{"num_hidden_layers": 8, "intermediate_size": 2368, "norm_eps": 1e-06, "tie_word_embeddings": false, "parallel_block": false, "init": "uniform", "init_std_qkv": 0.0158, "init_std_up": 0.0158, "lr_mult_o": 1.5, "lr_head": 0.00327, "schedule": "wsd", "final_lr_fraction": 0.0, "train_tokens": 1342000000, "max_steps": 11499, "dataset": "wikipedia_en"}
MLP neurons of a small language model. Each row is named by its layer, matrix (gate and up: input weights; down: output weights) and neuron, and shows model dimensions 112-239. Each number is 128 + 32 x the weight over its row's rms, rounded and kept within 0 to 255. Numbers have three digits each. A neuron's up and down rows have the sign that makes its largest values positive.
Before each neuron's rows, "fires on" lists the tokens most often at its 100 highest values on Wikipedia text that the model never trained on.

fires on: "cl", "Cl", "pl", "Pl", "rop", "Tr"
L5.gate2077:150163115080139166140097125130092165048133134069102128079153126152186138152203123194100116142159120143153154156112174114088124131108129120144174116080105182099153150124115171085099134104096163158159064112129111105165109097110156120110112179113111101122122124078170152095108141145159157159072127129132151152171131137105179106107173099127096155164145091134147108092182119179126135076181
L5.up2077:171175124148089151133148094112147168133118143069111129138121126139119136125140161135180122163142188157138135112114144138145150105078153169128143132170099140040180167127077151140107126140157126117155102107146129138161128109162102150177167109112107159089156130125096187149081129144098109101173060153110120132108178101122097139152064163113118134176130131132091106159078118092165157140185
L5.down2077:097132043150112130151153124113162087082112143070184090088130060078143168201141130140118146100147083097088168137089155118098145097164105118153181108152133187100084075085146114144083147108148155150099153113151112135172137136160136129123100142114134094142127129118161180112215076135139081111160079159148124138175114134125152072179180143111090088145100125185125078139107140187121082100156

fires on: "26", "25 ", "26 ", "25", "27 ", ", "
L5.gate1539:103059108136141137146158185150165143131129157110172113115106129163094096151146165168093123126091133120118079136178197135126107124200143133174134110115155203088165110178174155157127185152145142100123140145126178067099105095140128110112115163138061121091071168107117074178090154116089102155093080153164112112088144116150143143152101120114091055144115163117128123188143093155140169183196
L5.up1539:047145124174147172112099150150085161166136107137147125156157087157124104093133155135070165118099146145140097158121136124210111111132134146090147129128107121165134107102140086140127144143148117132186125178121141144112211124092082134143158157153087125142130112076163097103137107045167119107123122138144093139098153112141182189110100107103137129068105136124085151166121112135122121106106
L5.down1539:076210122116149143104177155176115124120091115074092095149051106168091129193104159145076128156127132118139181124129142109191114123158090163140102138096115146059108112138162093118148122101094144139112097113214119121133151176105104108140095130153127170134222068153100091097111122128092146142153138151139180103168117141135155131080162146087127162137122112115109075114114159127098116191116

fires on: "in ", "| ", "to ", "of ", "from "
L5.gate568:121182107114166173112058181178104138145123166183173062149121126184128077110124127169209110119144122187143072157147106129168147103060134085189136162216126125196151166123153098205188106108144130122105130135143099154081140097139118090148063049183136182116145152132104110159164102137146086104138126115142148147129155149110091143146101124148125165188160126165101133138094145147103118153167
L5.up568:140067139107103093151186071108176202117075144107057158137162072105096172090201150143115150076116119129092143117136149127092149152080172127092136106118137126126151196165084141146149187174100178126173120075160097123043112171154201116152198122113088045103081108147179070060152127108128136094098133147144119128157114142131151154153162140147075156119164157103084137077100122132105093136189
L5.down568:128129144150125115153139158068077110167181116138117140114140104131166157077092137124123127130125126155154153159158170078105119130180100109107130080081123137071187103110147127099150093091190138096079122127110147153148097111093173167154116184146095138103112124081108127114128138107093123109084112123095152139193122090090126076121091145128161135121047098156146165134112110095121137156101

fires on: "Ch", "j", "scr", "ch"
L5.gate1685:121158123165090153138188103098120140120135092099174171134155152166091146135110115119142149106099110127124211142144188107117126155122136162170142086090153100196125145113128208029153135138169147113083131083130128101151067151115148134139120136139068126177183161116135163067137152185167123128159153161148111183163119143148167148122145112137064088084117105132098177140097148089137193167138
L5.up1685:146130120119121127106197155094150107104105131105128149117079171141131122132105156134075184080074144136167159110130116132123142123128154084121196164163082167069129102161133148118226079169116146089071184176108157147137135116132103103153099126130097086169136140108110084136137148156116128080080155176163195137134196127118101159163146119204135086154112088092070129138221150162143166119073
L5.down1685:106089118156131157148105143086137111096116097120121177102116094097101144109108103149127059084166116147132137144132118172138089126155122138119102176131152123125113134090152171159115084174183161103163160137157090089175155081112130152103162119172095158161126077159089098145184096161128151167037156123107096163134125050134134150104119187152131052141102157150110061100138196111057160119164

fires on: "e", "2", "tr", "ous", "12", ":"
L5.gate2199:127120100132182081095119101129175120110101112111133084120139119130070108129160106182127124196102156140107114170119151073094072156116079159164081192190101122172081110169173126074125127099154083131141083136122066189170127139101092141097144218161154144195101159108115115084098154099148154124060145100161120130174134088102139179135155122173125119088133087149149123153136123114181125144112
L5.up2199:137107139112118174060097129088124113135160093109147076097095122166144150127161150082179102113126153150192065096133106187077105113112105100101178096085135129137104077100108119149081136150161140155207112072117117175124114200102181160081124045123124121136172170170115092056122122102132144069188137137124145114133140182118142092166136111118123149185137165101124095134115160146072125092088
L5.down2199:089160127148139109155145150187244151113119160173117140129065125135171094157155124162150148109117150107112147171115077168099085142113165152124091150116104139109155146109107144127089127143125130131114180108139168152152073154137185110152113136151093175129103130172127098067141083162179137170101073139170101123128174130119132099145148136122111156107119176071141142190146203160160175107101

fires on: "|", "the", "n", "N"
L5.gate1379:153156114092133158105132140160144142142072068128126127115142092144156092152086122111209126126152132128172098085115071128150098128060150149154119088103125136139152153115160093158177079121140130150130108102133148093125105146054110121159120148173155113124113146127099178139167055112162097179078138077102160140147121100099142117093175141132141113174092096138142153150083171076148079118136
L5.up1379:126127127115187143116203215173154102080073078180128097169148118182133080146135138130149182104143160112121138141129181126132117143057154135149110104148092184158153180140137140184121137086099096134121161083084152151138139152092173157110139123160148136093095119162082170138131150171141134159108053169152158174094204107092100127134177150068104150096132151101122136115093101110120194125121
L5.down1379:151116107173044177180140127096099159144128174087138112111122104138153170095113111122154127115178109116061053169158103124158126143076149123154123128094155131085059160149111196120129142165156115082159163091140187122143094186129082080136183145095107105158132141123117099172131166115156097124084084127112095076205136108138159175146123150141077127146128114125145064196154198159122144083061

fires on: "-", "and ", "vo", "o"
L5.gate902:106123100103163130128077164168164166100107117172115178133147131095113108084148134129145148133094134133130097176080139155160157138130107058166116112115158108131089140157116154136124130067076167116148083172120196076129106054150104165157123090077162080130091137139142201095118172123178155093096147108070084130120122117132088117154144152071203136056157157117123130130131079108177141094115
L5.up902:172123125117139139130142142117141097097092137127170144105134091135131101164147142177193129161100179150181161100123105107082098142149183132105125122199086129043080093154115126150101171140119199124111121115099141110145162155115111164154136153129177100088181119128147125118099107123172119150125144134122125108144162099140158110146180140196120143162093112138104112078090134220167190192098
L5.down902:112157098094079135091125134120126156160152152117138151108148075130115079140174120114107054064085140076135089119070126135111122096105100183105154123171165127145075152062127217147074165051098137112126131139167134117126092191117153052179167109101115169104095147131121120137078151087130130161095160173086093134172097160156137166144160113136145122053097150153135126084131097066112118158178

fires on: "th ", "air", "rd ", "nd ", "First ", "st "
L5.gate1405:088106104132124093119171139174139143134093133114120138142098175169107130123130106119155144156123114182065146139085154146165118091123158150132153106141133144153108163150103189131130169113128132159113156080119167130096140148181206164097099113074193116135082150083130061136117135139122158111150129216145166121059121105086163097113134130099135133119111179124136148118179189130157142115152
L5.up1405:120188071162103119099113109147122146161165154159135126124106076136145174159192113143113131099132119160082190126140142111155143112107148136121122126092125062129073145105158175124162152098110127102155093142217135101091135125163174120120144087138140106086108135067147099158100156116155125102127127084135093087128109127147143161146097077080180101124183137134121069166144115165077099043145
L5.down1405:109173187108130157136084169105142107174110085094107123128138120099156148162180141103101173143172161168136188167116144114112074148151129104119080155085180128161103128160051098182128116097165136139083080108083137092131147107143136103141093118119135103133079146111127047122126154124086086114136091157108116133141089105145139094136138100163155093161076157121120155125139149148093161099114

fires on: "d", "b", "n", "D", "F"
L5.gate976:069141088090155145096097070172083156074125137117103121130169073177120121136124063170136158103085079151149128105123112177075079167159172208157045127160156101112127160150058161139117074125101117128155124143183107139119109117160115100142110121157104129158114159113135132175136113177119137143092167152106121088085163122090116150135166099119131118098116148138158217113174125123130172175123
L5.up976:172113108212118123143146083127184185084144149156096112109073132056104092118173111157146062129120107122081154103175155122109123156105130134142146083159066138101196149153056070143142155134131153121137157152116144131107077173132099105094121127139157076099162114148090155146111069133115111138178142066146121163160153143167146121118128135111112156126124109087147114100159033136068157113124
L5.down976:137134129103141107147101120171081105152116129128146137169100162103089173126127097163116105171107121117137111153135158140151080176166112171146101148115098062183117108140064171117165046142102168129148128112186115216141163154092119143164114065181114176114112165128117116071114110143093146108223135133143134146141159107177135165179127076105122102142166130134092117097186067159119110187113

fires on: "Z", "sh", "201", "att", "Y"
L5.gate394:052105161127119147147110153126163146144113097106116152164107084116141120135146154136148196113135084117134151126085053174085133200157173148073149186093165112177127097118058133125142159155163165164087102114117150111116142126120149128132100136035105153196074129156161157077162118039107119122125159144129129179150131176143158178172134172135133104093183092155134121129127131089135100114151
L5.up394:153078123133122097115182090104168151104133115144138129114114108162097145193122125057094086111129155082121223094127095148153135109185173064098148118119163165137117090079136093163120110141156123144125098165121081149137101097123156175112175113077110112096171122084133108116123172126128094142136134089100119162110151177102122132120169153098115126174174082086108155087152191122152150162108
L5.down394:106142144152133132110112114152076133085180124186117136086106131147130200139135122128075117083146101161117109160105116114159146063130181119090100131204091088107126055186088117132157135082130114145095072125126084165078135107157126087191148169134135160127087152191141146151106119067147125106101143096122108133114131164151125051106139125155090096139066125084083116114145154148123158138164

fires on: "| ", "-", "App", "("
L5.gate900:103088109092151099144086117103124086131186157112130135101118081162163123157109065160065116122130140100144216160130145103160074094062130122161127100159154116128163206164173150147117165194134093131143084100126152142120145137159094155117095153104051156091139103133132149146125128098086071168140155160166101138112142116149130133089149098138084148088173172114119103155118165159112166112174
L5.up900:226119158128128130079163118183147141141094144100117111090129107167101123129160120066181117072170122087116171123134106113146178099129104111142094102151112098106151108158142095118161121082099150121108122108078132110075144155117076123101066132101086109117055056158157103116183138061086168149163155104190164153098158104138104080064159167122135179070176148115077093152133141178103118117100
L5.down900:138156160116128053107158103163169075173165148094147172199126065089119130151124059107136115170151140150137173150143144114138116106193123144164114121166065119135123137158116112125160128117074145102118079090151071125118125120121065177195097129081178119076184183136159136138077058078135089149208092151167158094114150075106082116128137145109091107067184116122065140142095100117113121165168

fires on: "se", "-", "fe", "Ne", "Fe", "te"
L5.gate1100:098135124122094125103098108135130141131094099096101078085163159101146147138144136138143135158174072131097145139125114124156107105157124171099073162110068155156166129182110164130205085140114115212130188171148184095114119149114173074141142068112170092133092134140069126156182089112122163139107143134105107139151166111132099075129099142103088116103127082145123100092157114112093170161125
L5.up1100:102186105099089105083131090096109123154130127141113071148136135116116104151159124169133107114142123153131167114138119137147084120098100158163059093094092122078129138128179070145118105167132168105091138097174104086140155140159155109179123123115131112120149107141131071129150064170134102138138133127124113149131109147120137138116081135070099140113126125121113134148116174115164114151138
L5.down1100:080138135098134104195119153123146150126148196179135115130102101156174129145162080156180137113160127145106146139131143181160150130145104143148132115130132148138080100058154139148105128144122141151099112140105133091152136193073163141128133158150090092156076103203137134097176157092112119121153149142107112098136129124128079121113121127086109181161108145101186133134129118125150088150097

fires on: "in ", "of ", ": ", ", "
L5.gate1466:146105124151105186189143102095104129142146186145112049128124085175170086078132139148110075110112132169089125080104082126167099154172144176071144146153088160107176136118185093149141154135174133222099082155086126102141148170120152140113119104122144154097105070104150079149140131179164130110104159166127093186137100118149162150184122153156146161092194110144160175165190104106081147074148
L5.up1466:116123180176157213135126105122140134201142142112105111158176182104155091123147204079117075142076112082135160139089100107172130167136147085139111142104154123169139130159128104147151093136155192128148167108103073137162141092113102132131204160148162156049103155092095136090126140148094132152074162139140156142142128089093105131132150153146125144130123144099158075149129139151128145098168
L5.down1466:108122079134105164083142151159144090083132099076138117179136125129133114128116141150164149097168138152102093097091124120142085129170067107158109142132120125087175071136132092092142107139190105100128141103147162096182184205190140188131142079114097141137105182152160127169103129100135120092091169163125126174132085175095112080179114122155109136085125094099110159156131143122189134083157

fires on: "Sh", "sh", "u", "av"
L5.gate1053:255089113144114116149145112052137131138089115118154152115120176138097124119149084172175121126169147131174163086092133124143141144100080124151108106172137155135141147140094058116103104160166147100149134176120193131110119165151119110165137098173181093170153156092112158165150146157130167137166129213144142116114105136117112159150109095112143148129129123108143167137148132115097061162151
L5.up1053:140152081106057159085157108091135058124111105121144087101125149117126099100153151164057141127145100072078162081153145104131122134196190152148104107185120103094127213153113097055142127170093107131156077128134141109132173153066068095194124132125079089038168116099110113134095115156096119127161130097130152123159164127125121121162137084141120124125140088105154077167176133185149221160093
L5.down1053:137095091175123167102119159130124137175189161139140127130150170160080104136114138130158152103119110185169132093140127127160070152103101129102082123193129100145136141141114133121152158127150104159089103154188186156131087107136092087138155130125110088081063170076130100167148136022133093110117110122128214126093106151119114138154079022160169076127159064128138111133197166196117185163115

fires on: "h", "bl", "Dh", "Kum", "H"
L5.gate1659:139146131040140065140121132177116173183131090099168104095071120079121156169140131093080140134118133165130141101087121166160116105134119140166118153153089133106139155152121155144192071063162128129106146206131175074128160132114085082111133178129150112172104073064122111140098118158125168086117111063157093081123099101106149151123149145128115153119100105118127154125132124098144088154160
L5.up1659:199098046114121139118062129137116115132127109149164121105109163134061220125092057141135103102158070201125225055057123157129135141116169150145163117105102077108169128164129087133137089117112108082059151159148138144134071134115113168098102124113164139118141111180057153170218130156139133140140091126156125096102108085116103171066124149110076106132117101126152082100129148111079132156118
L5.down1659:114100159086103131142142112111172159108117068091165108154103040102175100154145128183111134121102093096076155125255110200136138187111087170168145054057143143184169174136097122185121136161140092123158182121129133127156136134144111116147082175112106112144111183113114101137172088114121139089110191170167081126133168121079153196127155126109082061112101173099147138076154188150160151114162

fires on: "P", "A", "anti", "1", "U", "all"
L5.gate1767:088150138076139087156166158142108157201081160134155126090103085122058075134114131149151101142143182096180153144160133142145194077090161196154147105198140121113185148161113102064127160081143156114160113112110107115132122090131143128135154162151127153112179159098138124148163134110122107087059154159138149140150079151106126140077135124174127140113139141129108137129169103135116146160132
L5.up1767:171106131032120120076123160130166142141136126205160142149126143116121112161106124175120156156066171150099142172105091142193135074059132202119131154191152131112125156116154083126101123165124055181142076112072141099147106117090184114094127165161148182114117114080146111125114151120138150087109123186137163165143155137129173112170116095152161119119111170178174163107156111142120135097071
L5.down1767:095102116211086074145164180090127155093140152141202142125120146159178140165148131112166191096138092057165150095079091110152045127067153143150140082145157111118178095169103165214122142076147132160126120109076161131132079085140123137091159080107131130111131116097143124214063077134132154183112101107159127188077135064162092123065103119083120125118119147136070114150105102126096087145095

fires on: ", ", "po", "an", "met", "reg", "di"
L5.gate1876:115088201159113111092127068140106192066101182190130129141051068134151133159173090110076117118128116170150117118178131155133066150138133122158129114136146090164100071136132138152132167110080102080103110124099123171164081144118079112091130149121050103144151106181077090142158139095137157181168163121175070097121100116099087156124099169119084158153139135100051129158172115139088144134099
L5.up1876:104159104150162115115101109100118150097124089150097123134158145043136105173168221147157149054164119088154144180139133128109123092119088127105093113104152136118164118089082136144100158136114133152141078159145107118147184103154152133161137194121076100169048113169098165145138140139133142138124096078077123138127162090128142141124133130125125120109148217104182087127093123127058106093129
L5.down1876:142074148138108081178117061119161073140138134125121116175167072096207093066085139106132095112087162136117068151082168132074065095146115108122166173052169151153110154130128122107117135131140123153120173191109160124159151182125038094072129188135091084151109142139026099069112110098127129176077145115088092153154130162106162132100171189166138082094125148103099166090095131100101153122099

fires on: "and ", "i", "& ", "Pi"
L5.gate1658:144100140166171188133161152102116073100106123174105166148126080144145090145165149119113108131135122123122111145068097105153123138123162103015130122145101110115169146140097166113065134102115143126182122133086144110141105112162110121126123132111119148092142124126116089147121174037081100150107145179098129138124116040108135173150111168169087133166099126149137086128111124085177143118099
L5.up1658:103076112074176084167103103119134106076096147136120121091178108156118079115133128108131115118133164160116162094182102120206137112132144145093118200183069124114151167149114131108074133082100141122140098152116094123115091126142142162106118169050091137123195166116142127116158138065156091183146146160183169179108101108120130090105108150121144140142148127195141109117129099124182086118163
L5.down1658:127173145148089080074129165114155136156118120125173209116124054066137160138158191085098113145109149081140124129122146126149127087136182123104122094150093126110048199143082136167176165118097109104106152182107110177110121146159159146101100143106136111131115117162105122166131167093128123111122109111210117074137091145158106131065087094109173157156114099153121123136087125130092135183097

fires on: "Sch", "sch", "St", "Z", "f", "st"
L5.gate508:143082103115113197154176153146101109126098156140128131108098087121115167102129096056121137191099107123127149185140075152175101157130109088159106125101099119085139138136101198141135181130143076130168134115088124141202040143116080186111174154103126115122127226116103162133110063156153126128138173139146193137136203143151124011130171141123161101134111138099195079100149110085165102118140
L5.up508:161120120129159184115106055138086161058103107149180165150177203113083161114117153167142114107154079118127143182120134122172093086146116104121116157107104121115079143122116152126138084191183135110133089149112171103144141141153134141137106139111118159097129169090101156138104207115107180127129103145160192138171159156155104152112106134137113073156114120044130071107127128038150219125133
L5.down508:090209075119174118075108140077101083140154152098112077141104108124165081137135073132127188107118113118132087180120111124117097142138142081143114149104207111105088098107108168168105117150159130130139173084121100102157123184147186055168099106079123171152178117160153117130159144127106218116126142120099089104151122035102115100160133115142152125107109146123102168138053135108143113157102

fires on: "in ", "8", "y", "8 ", "tor"
L5.gate901:146167103164075107120062187161152131093137122108154157130151106141173113091141157131096070115101101132143154074109143182112135122164104129124087123112200138044169170142130146132074158097166124085216091096160169126146110103148153176182128144129130121152157113086179099161104075133122092164119096126103099087158119097122149087123098084133103144170150130103080171130164138134132087166149
L5.up901:090194096164096112135100159138090156133092172152127085150158096128081103128155131100204084130115151140128169141140115090131165131138148195192117123171083100097135112129142140140116127114137092151133116154117197101141196153106112084172081154151110114135156138136177156094101181156146120094083177129164095139160125147094129149188153146182178066152145089156198196175144134123167117107150
L5.down901:094095132184107191174058130110118109120092123142146152116112135158186092079145118143180121143150159137110120175169107121102114150140140142159119163067092178116092130127152140145113122061132132229113168135111090064104131147132131186088108138159164140145087125115148116112223113175148153164091123152150150090134116115137120102175132121093116157096120103104080129176139145115115128168150

fires on: ", ", ": ", "), ", "\""
L5.gate2308:205072130151094144110140123110124158099087159118140136087125133157178202099116135107146110167127176133167161085130129131098122110168117116107107108106117088106107155104136163091140154168115120144095099089130122102114118073083180134096162146137129146135180142113158167048115150113053130132143101170114119124119155126162082105147109102097098123123182108176126077117160159142145159157164
L5.up2308:143106129147107141149109088142171077089089151099112122104117128087091165050145137156105147150058115091115072165126122110165117119156189116119144118136205147141121147134089115151134150169111171125102138169183146161119066074137145113182172120170088141118088135107158093154082148135206137084137096173118178113125156108125120120130088117108109043096128107153166101119158084089087160113134
L5.down2308:106081179117171156130142129127092162097160094139132069122086097100142139108111148155107132119175120151066166149143102124160099209134169119095110124129151127187105072159139119070125097176100105093143132125076129156146134125119131063116140144134210137214139119046112103155077109074110124132131111142141104135161111105087149124120129078105122196127102157154058149164138109142141117142110

fires on: "n", "N", "us", "k"
L5.gate611:098108114117088098070163133137044170072061095124107148179144079112138180123119149151081062079119139141165115074144129152075100095168166155147124154132132124154168145117106137096172132172151118178127143091184200140145165096145089037140137080132162125126070068153166116157142123067100124072142118140155130112134123132132131082097147147128155164124103152169105110177063128161153163212172
L5.up611:180154116049077176135167125128140156146104121162163160095130088168128128136084111142145129141159178120123161110161159089058095072140145139188103114049139116185130160158126071160165177169112123113065146130111164140102184109123118077121112120118088093123143080164155097145121130113093138139120119103186109170053066158177124087143118152132106170117095113176144120141104123110108070118157
L5.down611:152129057074134124130053100118139113152102116138077155179124145101139111106118089119148140174150154128133161135170155128132088123160149134131179126050113188158110177107112126148165144157133110107087055111142148159105141125132108183154191121152125146120086102120113120105121150139141132111116207083115156159110140064121092149133066106087084129160130101122073121141156114152147073145102

fires on: "ap", "um", "l", "im", "ot", "os"
L5.gate884:108149114123129148114073135144086114120140074065144158071153168147112126078112102171111115116116140165138128105141165113132090069086153118116172126112172137114173146110109115149099137180122139111199141111111143220170173081116115125159125171107112122139183206108098142164080202135179141138035106140057182115111125182091117077144136125143127164154146116086104114059168099101138160131146
L5.up884:156095110088139168090093110101151100103140089100166144177136180081128129151147100108093117139119164143118124114059162133134140123125160136109173180114118096132191182138099188155171103093149092127142129117128138195099138102106114145178109161101140155147163143112132139221137092131147138141132100185138129116173146096157087116195118101155091141109099205132123119060104134160070160112152
L5.down884:114143198091085152120105132191159117142111161087178146160133143144096138087142169077167093108127102145161108096086105128123146087162073168074159111163072140108156096129121096118103166104157098177083101165134169129154168164103117110157141105203089068176129124150131187095151092136086126111137149096180158163078125140132189095147115089107131108168159135142214126130106098143166119159165

fires on: ", "
L5.gate743:121182156156096167108111078132108124172105121172092110110100148117143074120146104115106134137117132114134126078108133174146147118113131149133128143064147110065128119167120064095196170083057093202053111126114171157114130121115173097116120110198150212167144106165087097135176146102111146146151177120135118146158183151116087128101184177160122170123118178113076139146058168170128097145159
L5.up743:120079090151164080091126072103141090115118156078108142120190112174134068134116173148139141147087125101155130161155122174131074128114135125155117118087149148071139150154059111113158167129128114120078164084125142125136128120157100063141134160180175113144138134112143077093144100113178174167136121136188165138129193110127143167027044148143075073086101124131062185122138112130084114129175
L5.down743:100174220142125141170100166109092127145170133152187137192064113084219118106121155149073150085142170074089116110185079140099131116110097116151102116084090154153105131164139117212155132176100076157070119092093066096128101189125138170132124128168177140112147161118086143166187096128107086130109132137093128101109126129168149070104157076117108142132108122145143112099201088154116085086107

fires on: "i", "b", "e", "z", "a"
L5.gate1273:126089110124091170116139116106107192138087091124107127120113141117186148128102130144134092072100102125152169218125113142158123158101096114120173133052134165161193161122103125107165164095107147168147103074151104114134121202092181167147129084133090157174196206105177111153085137137137155109160141148114123092172194119095182130094132098188141121142135071110142115144164108148129175162146
L5.up1273:092110139124120162168100137147106184153114132127077084117146159154153127147108146112102136127121122181062167192122087176141141162093116138112175163149063131141167186114148153151157108120113148123118142126115171139145111150117149107150122098149108137126125152108149162108173136140167088125120072071121042082149164127130135173146167109129114163155139120123109168129168146165126154154078
L5.down1273:090177144105081142205159176136065092104144085124119141114117103172180114165111088162138089145096186153144113130081160164145117120107147206155143146146147077170103120113139137073119097130098116102122129137115162143095142159088143113062136176112100106070088129095089183160122136138160148169155137086199062079158186198083132124075163125152144170145149149120097069108130105125096104123100

fires on: ", ", "), "
L5.gate1768:186114182120108157128152091144136131125174145216150145116161143151164134137163132129112088121129165114175143114146158173110110074099164101131144112149083160130172051109112138103166125072134142095186071132147185130142113135128139107061125175175159109136093114127129127135117147167118130165118152136143110130145150106100111072127184108137111080144087091154111177132141125197155096132067
L5.up1768:191156138125139112153121110097075173117091091075139195129176152090090156118163104168094177146097091092101120094188108130152234134164122147172080145132121163137094145087094138159183187154079129141156181175123121113112067120126107100123105155131102155116141128119128074076151166106126106116109182109133125139159133135115078120168129195116069136107101138146139161163076167137158093119137
L5.down1768:109177178119113166167126164129106105147134143092153121129145104166080139164144132180149060146154108063135138142098123091099142141127132125149145166095115102027101098137119137086088075127134082129108117072088102088160116122101085110161094123094127126149137144158111094106116096073153139154143137117146141139124113170141143156120063061141073192138184121065147115051084086119117072109116

fires on: "H", "K", "b", "F", "sp"
L5.gate264:139119122119157127154077080116106148094160036164149163131143160187128155131167114136129190143108169110082116115145180092146106085170098150244070159088171103157062124117102086094170174142117149157149146148102102130155134165115155093163093155127168161122221175153133182124151119141118140168137147188158157077166145175147155128134142086153103151134237086085166179122114094123139147102118
L5.up264:142087094145196112202061156109207124153150080130142136166163130076118076099204122148081101190107120135118114122133147125103114088147075151173096116089116109118131127083107119135101188155108156073160105060126141156135091066147111132127172135134174093134138185092154126098102143128113123155176098119121134164073132233088129109160109082169218169170169075139108205163140126143105116102146
L5.down264:114179133103159072045159083111101164150120182114175117101147150136134142171087154104142187119100104090170122122173167120066100083121064154197109101152062148158172133166189140159113130182113104136132081108131113104145075153139092116183126171099108148098129095130098141116123134076099083131128185146116121103114096146110177141082064145097130150172098107113160110146186109132118094062098

fires on: "a ", "of ", "an ", "–", "| ", "/"
L5.gate1638:091159135144126175155099138128103112127145125161118103118127151135133153115158188156134119110093141152124051151117166117156129136134130142160144125118165142106080102174122149144156094105151116108128145089122065152155127186150106135095126081162160122144164139119133130130099129139177143168131161118111108066104156179102097095153177122150114149151079075081115125190118134111200125164154
L5.up1638:135116189125074113100128137140061160113143131158098201158088107153143110114100135163120168153182165112110076124117131147131137114090087121170180148160171139150093156183141120095188129116100100102189167101150125170088145224122133129111161130130094180147143117119118030118116134134100130104143105142131193095144114114108178159124134032116120202126120090090155154080127108102147131188147
L5.down1638:145155116077124143133128156087130126084110123081154132162146147093050138160137103127116135138161113148129177147092124161122093126128136102085092071120154140133131147154125091113153133125158171057139141083142099092161112107141178131166068138118155111113103125089139151223225202102129111096128107115162118097123107139134099141118123115135116220151130106159156126215157120158086148149131

fires on: "(", "known ", "/", ": "
L5.gate1991:139129069180123150099152101132167093106102131142080212072148125154161112166126128154179101108141127152093048103134099167067110132144113170111127133083099117159079154135137147167123098161096088105112076140029076114109140124124107082140125097128123151150170140122126150174077127175122159181116127109116130100089183069151147145128140108141104156130104143134126185136153123165171174143109
L5.up1991:184193215129196204178149118088114130097103081195115108094153117191159083121147175095150108157143146122151083146114107131081101127219089216085137110080099131100106089143133168112067020156079144160135093221101213130095105150141110091123133102167116100109141127133078145134127135135128142153103112101167181128103183134147098159098124074175201115120105086143095133170139180166085133057130
L5.down1991:169142159150170132108080108138125121191061095105184147083089162120191157124172155129122158084111160075180093141114175133096080126143116146155141132155105094165108171172073155166177085079163103130133121073096173122083113173099115101081144100135086171164121108145112103114147114115146091105109187115158076110084169133157137142131169087127153148104181158149133110131137110102162179144156

fires on: "(", "d", "a "
L5.gate22:113124111110151128118091151122211078123140141062117113168088084145137121070115141140136164128048154144148108075093138103189071105132136161103078122151093094195136098124141114112098161116138119100149113131121127121098112104135125104090155156136078107107125103122129156120163141134102124141160143141155114134126112144086170061103091134083127172117077103084102124110152148089065102142110
L5.up22:100161134171147077144083183124133111113093136108092140188115152126094115180183104122134135147094115142159136089138155080157125081138127103124142077111104133121097079106160131115141141105133184084117084120126105132138156084082108124086142138114163080129066126156109151106121154123137163125111206152172077110121113131174104111089128189088096118170170126110102062113120115114144124144108
L5.down22:152096105140082086113116179148174114110137135133091148129137084161160136092064145130108099122117082094103141115121042137161140181171135198223124124135148077157126118084144077110160123124081082089141154104115086158134158110127165142139166081102084090141139125161131118058170153099175122135163103131146089165141117125140108115130160123203107135138116166119162204101082161075094100156073

fires on: "and ", "-", "by ", "of ", "nam", "& "
L5.gate1969:091142095188193106098087090167113080144130122085117153112105163146064151117159125201159086087154127121151141116104125112143121155146110181114094172155158115162101180111090100107077190126150160093135088122104147134137071106118092095156053154137136192124147144129197112066153230087113094118131129094111145150162073118117172095106108223128049111153108174074172067123152133106163098150145
L5.up1969:148119134185218091121094150072137107111097065170074184119142124110122127120127096132167124159080105173167142112047116131103137064098144168130137159163113122098163164124122127166071103133156047089145179107095096109153119148122079168126143123142158155157119145092117128095157146080155109151084103097152133145171170144119144146106184115141136120113139161074125116089092145123126166163151
L5.down1969:122115177125132111151127149103130158087119098133140122107117125165136129126142116115092125128140108082177113139189164114150113149145143101124177137082139174129177077046142112119088139107062110151149112107142109155092097124110082095109093084125111104156106159176110200148167093109066203195097195192065210086168112159107091108141036123146149173153143164164099181170160145162139070094070

fires on: "I ", "li", "in ", "comm", "com", "I"
L5.gate1372:166176107087099115068160080200098150145159117169101130173105136139096111131106088122137153146055146075151155176116131115104119121128095158143136080131143154077131159187140147102133170042104100122138087125166110123141120067122122104105111112135155133166086130175181161033170114063117117095128140211150156069131056152163181154129094181043057076034126097061088113151137114115149113072150
L5.up1372:113094149073164149149128125115124141136197125182123130143106124118121155107126127121191122155143125201139089137120095037111213067165147140105128134189161179192106109135123140149147129078074075121125059146136058152156113155161159092081100085103075146104169119132146150107132149113100105165143135147143122128128151115141106128116110149112159145167156131108113129164135152127149185101163
L5.down1372:118119167093125131117038099102110149205162148138144128136143091164133115189062169163087119111079173148149072151104131043118122147153169146128143145123160140114130158181162129144144192138148145148091112130127118191143097102145166102136145119194131072149136139186148127107162111178158123192135181170121094134194194114150115196171157067182125080150122121100107129158170156135139122082120